python train.py --intermediate_size=2560 --norm="layernorm" --norm_eps=1e-05 --bias="none" --final_lr_fraction=0.0 --dataset="wikipedia_en"
MLP neurons of a small language model. Each row is named by its layer, matrix (down: output weights) and neuron, and shows model dimensions 309-372. Each number is 50 + 12 x the weight over its row's rms, rounded and kept within 0 to 99.
A block is one neuron, or neurons of one layer that tend to fire together. After each block is what it responds to, as a language model described it from the Wikipedia text at the highest values.

L2.down1244:52 38 41 88 49 61 53 46 57 40 54 53 34 43 37 59 38 29 57 40 36 42 53 32 64 42 49 47 76 49 56 49 40 57 41 48 46 47 58 50 50 57 57 43 57 42 32 53 55 48 60 40 53 59 76 59 60 72 37 44 43 28 41 44
Responds to: Ending pieces of words split into several tokens, chiefly -ing, -ed and -ory, as in advis-ory, differ-ing, prompt-ing, travel-ed.

L5.down84:51 44 40 62 44 55 61 43 51 60 40 54 43 49 64 68 49 40 52 51 56 64 61 62 61 65 44 37 61 48 31 30 67 40 22 54 64 41 34 53 74 81 69 38 46 38 46 69 45 48 41 45 48 47 40 66 40 54 32 49 46 45 73 52
L5.down132:44 37 50 32 52 42 32 57 49 50 35 48 50 53 24 49 53 48 53 57 34 60 53 49 62 64 63 60 63 57 51 54 78 50 14 50 71 67 56 43 57 35 65 36 55 65 65 62 54 56 54 30 29 45 58 49 52 43 43 44 44 40 38 50
L5.down523:60 44 47 43 47 40 58 76 37 50 53 57 46 55 46 70 68 36 65 62 27 55 53 43 72 16 44 29 32 58 58 61 78 40 48 45 67 49 44 69 53 45 59 60 54 36 43 63 50 53 61 52 45 38 63 47 44 57 61 44 41 46 47 33
L5.down759:43 56 44 51 54 39 45 52 34 62 35 53 46 41 29 38 59 61 52 63 75 41 43 30 43 62 49 67 38 51 51 49 67 58 30 37 26 52 71 39 44 31 66 45 74 45 50 41 51 42 56 46 85 58 64 44 59 38 59 35 53 45 70 50
L5.down1459:35 48 57 43 50 41 44 48 23 64 37 50 54 48 43 51 97 64 53 77 83 39 55 34 65 57 37 44 33 38 46 52 42 50 42 41 52 54 49 57 40 56 42 48 47 72 44 57 58 42 43 50 29 29 59 64 47 44 61 53 53 59 42 49
L5.down2271:54 23 47 58 45 31 66 53 42 40 60 16 59 77 69 47 58 55 32 50 49 40 47 67 59 43 66 64 41 14 53 43 48 46 40 44 70 44 38 46 45 49 51 40 41 39 65 62 60 52 53 44 42 63 40 63 63 56 55 42 40 61 44 60
L5.down2316:57 40 51 66 61 33 40 77 54 50 64 54 60 67 46 53 69 55 52 59 40 55 50 63 52 69 49 50 38 35 20 57 54 39 48 67 55 47 32 36 45 63 50 61 64 43 43 42 52 44 55 41 87 63 59 39 49 52 74 40 22 40 23 56
L5.down2436:62 74 40 52 55 79 44 49 38 51 40 32 58 37 51 59 66 51 30 50 39 51 64 45 53 64 50 52 51 43 60 73 51 77 40 45 24 45 45 39 49 52 21 64 61 31 59 50 49 54 64 45 41 37 52 59 55 40 72 38 47 60 51 51
Responds to: Short fragments in the middle of words split into several pieces, after the opening piece and before a suffix, as in Inc-arn-ation, pres-id-ency, Ox-id-ation.

L5.down140:60 53 73 52 46 30 78 74 39 46 20 69 62 50 57 62 64 67 69 53 80 13 60 45 22 48 39 41 41 35 70 49 45 20 32 43 30 45 35 57 44 46 69 44 41 55 63 40 37 53 68 65 36 40 30 31 25 44 27 36 46 52 56 65
L5.down275:53 35 35 50 45 65 65 54 41 46 47 49 27 71 57 56 35 36 60 54 55 60 50 54 44 42 54 49 54 35 40 53 49 42 60 64 44 64 48 36 47 64 40 54 45 51 37 38 56 46 62 63 68 69 60 68 56 51 72 56 58 46 46 34
L5.down398:47 57 58 75 54 51 38 46 46 47 33 53 52 56 51 37 46 44 70 50 38 59 49 64 33 50 35 65 22 34 48 69 28 40 61 36 32 43 56 59 54 43 64 44 58 52 53 86 41 55 52 32 31 37 41 52 35 58 74 49 44 57 46 65
L5.down1121:55 58 48 68 39 50 46 60 72 43 41 72 43 49 60 37 49 16 34 57 54 55 41 43 44 56 51 69 42 32 31 66 42 53 32 70 42 66 35 58 55 59 50 56 36 45 56 76 70 54 43 39 68 52 41 76 38 47 42 34 46 61 62 50
L5.down1574:65 50 55 72 45 62 63 53 57 52 14 47 55 39 42 52 78 47 54 54 47 48 64 54 44 47 57 57 49 37 46 50 40 45 84 56 60 69 43 39 42 39 56 49 41 49 54 63 17 44 56 42 50 68 58 42 48 35 50 61 53 39 47 40
L5.down1600:46 70 57 35 44 69 62 51 62 60 49 73 50 60 64 61 39 39 55 30 52 52 53 77 61 42 65 64 22 45 60 47 28 63 26 73 60 54 57 39 48 58 47 52 71 61 64 49 61 47 46 61 47 58 38 67 58 41 63 39 49 70 55 42
L5.down2051:66 48 76 21 60 64 36 47 62 35 60 56 47 66 46 55 42 36 40 62 62 38 45 51 62 55 14 42 44 51 30 72 42 46 46 52 39 55 44 76 53 41 41 62 44 46 54 52 41 81 40 71 56 51 35 55 47 52 45 50 69 45 51 65
L5.down2240:47 42 43 33 48 36 45 44 53 55 34 35 49 58 34 54 57 58 36 34 15 53 49 58 83 52 44 40 48 47 50 73 66 62 63 46 69 27 58 46 45 43 34 52 57 50 41 48 52 38 52 52 53 56 61 50 45 39 51 71 53 44 55 72
Responds to: Commas that close a long noun phrase, introductory phrase or clause mid-sentence before the main clause continues, e.g. "According to the Census Bureau," and "Born in St. Marks, Florida,".

L2.down768:49 60 33 69 52 56 49 51 77 44 41 50 34 49 66 53 63 35 71 58 52 65 44 58 51 67 67 40 68 51 76 45 57 48 53 34 59 37 25 32 61 34 47 38 55 51 32 69 61 31 68 42 40 23 51 35 37 58 56 51 53 43 49 38
Responds to: Commas, and sometimes which, as, or quotes, that close a full phrase mid-sentence before added material, as in two clients, usually or small, ranging.

L3.down320:41 49 39 37 36 50 51 52 69 47 19 37 39 54 44 53 36 43 67 41 51 59 57 62 39 59 63 33 58 55 39 46 49 48 71 34 53 64 35 37 58 67 49 48 67 54 38 54 39 44 37 43 66 35 44 73 60 27 52 47 27 68 72 26
L3.down974:50 45 58 37 46 38 47 28 46 53 36 65 38 55 49 45 39 51 29 56 51 64 69 67 42 71 44 58 33 46 47 42 51 48 48 46 47 35 43 57 77 68 40 53 43 52 37 42 26 66 51 58 50 60 55 56 64 52 51 51 47 44 63 70
L3.down1175:54 39 53 34 58 54 63 45 55 47 47 53 55 45 56 41 79 67 64 42 59 49 37 56 53 52 47 47 41 40 38 82 48 39 37 46 40 57 56 33 44 44 55 49 68 63 36 41 43 65 58 53 24 61 73 52 55 50 61 37 53 44 60 34
L3.down1348:55 50 41 61 31 44 53 44 68 50 33 44 47 27 47 90 74 11 49 66 42 45 50 77 57 66 44 81 45 48 35 69 54 61 36 54 36 52 46 73 76 56 56 50 20 60 50 55 37 51 43 50 27 48 50 41 63 62 57 43 63 55 31 66
L3.down1515:51 42 51 48 41 56 59 48 28 49 52 61 53 59 44 62 48 50 47 43 39 54 60 58 36 69 45 44 54 48 63 25 57 55 53 38 64 55 27 48 58 54 66 61 54 38 68 43 51 73 45 44 37 77 58 60 47 53 26 50 58 56 39 54
L3.down2021:40 46 52 40 72 58 35 46 38 54 51 25 40 52 43 51 34 48 47 32 52 41 38 45 67 58 51 39 49 52 62 41 43 43 66 62 54 45 66 40 26 43 59 64 32 69 71 58 44 56 38 44 38 46 54 49 63 63 34 67 44 32 56 50
L3.down2134:51 48 48 50 51 61 50 48 39 41 44 51 23 57 71 85 38 40 58 67 30 45 46 66 40 35 54 59 44 68 70 59 60 37 55 48 56 39 43 65 58 52 55 28 53 52 37 77 65 39 48 27 51 73 39 49 44 30 64 23 62 47 56 54
L3.down2275:54 53 61 41 55 67 49 49 51 46 35 53 53 58 46 55 63 33 62 59 66 54 55 48 46 60 17 40 47 71 55 46 62 61 47 51 59 60 41 31 63 23 43 47 45 43 35 42 50 32 76 73 57 63 26 52 48 54 54 55 57 62 09 42
Responds to: Mid-word pieces following a word-initial "C" or "c" token, mostly in names and table entries, e.g. C-ly(debank), C-ath(olic), C-al(ifornia), comp-ly.

L3.down305:54 51 38 56 40 66 58 69 39 43 64 44 52 56 62 37 51 30 55 46 40 56 32 59 41 57 27 57 49 48 50 63 29 39 52 40 39 45 71 52 40 67 49 61 65 50 56 52 51 43 53 37 67 36 47 41 52 50 83 46 70 37 42 66
L3.down441:58 49 37 49 54 41 44 48 40 50 57 64 54 70 40 64 46 52 34 41 46 47 40 33 53 42 38 55 38 42 62 46 60 44 43 54 54 63 49 46 52 51 68 37 49 49 36 36 48 57 74 88 54 48 48 56 47 47 65 35 50 57 45 46
L3.down442:61 26 70 31 57 67 44 69 42 42 60 41 37 59 62 47 62 69 51 43 45 43 54 49 63 51 45 46 69 52 63 45 23 52 46 68 44 55 54 60 33 49 47 57 56 42 41 70 47 28 55 62 60 32 38 58 52 53 50 55 36 49 23 63
L3.down1148:46 70 50 53 47 55 51 60 53 54 29 68 64 51 39 60 68 42 59 37 41 48 44 40 56 40 56 38 51 64 55 56 46 43 35 49 60 49 58 57 42 44 49 67 49 68 44 22 42 53 26 56 47 44 68 54 52 40 85 39 51 59 47 50
L3.down1574:36 45 48 47 41 46 41 42 52 54 59 48 56 54 68 53 61 52 40 54 32 73 54 58 50 63 51 48 30 36 56 74 47 37 51 48 51 55 67 65 55 48 44 38 34 58 26 43 29 54 55 36 58 44 47 55 48 70 57 53 37 57 57 43
L3.down2192:36 68 54 33 36 36 51 54 44 43 49 36 59 37 66 58 46 35 45 40 33 56 48 49 51 45 57 38 44 57 54 29 55 41 40 48 44 62 44 36 42 37 68 45 51 49 43 69 54 54 53 53 65 47 51 54 66 38 17 39 26 58 49 49
L3.down2255:47 42 43 62 56 57 57 46 53 67 56 64 56 47 78 66 47 40 64 53 55 43 46 70 53 54 22 53 53 50 46 40 35 56 60 58 49 53 52 49 55 56 48 52 36 43 35 75 51 75 66 33 62 57 38 76 45 77 47 51 63 62 38 71
L3.down2284:43 68 39 39 43 60 53 45 59 63 54 55 46 62 51 40 64 32 56 38 58 63 13 44 55 49 32 74 49 53 49 46 54 29 54 35 66 69 65 60 71 73 50 47 50 59 42 40 26 67 55 57 41 37 62 53 27 35 62 28 53 55 57 33
Responds to: Commas, dashes and semicolons placed right after a noun phrase, where the sentence continues with an appositive, list item or clause, e.g. "her partner, Florence", "laboratories; its".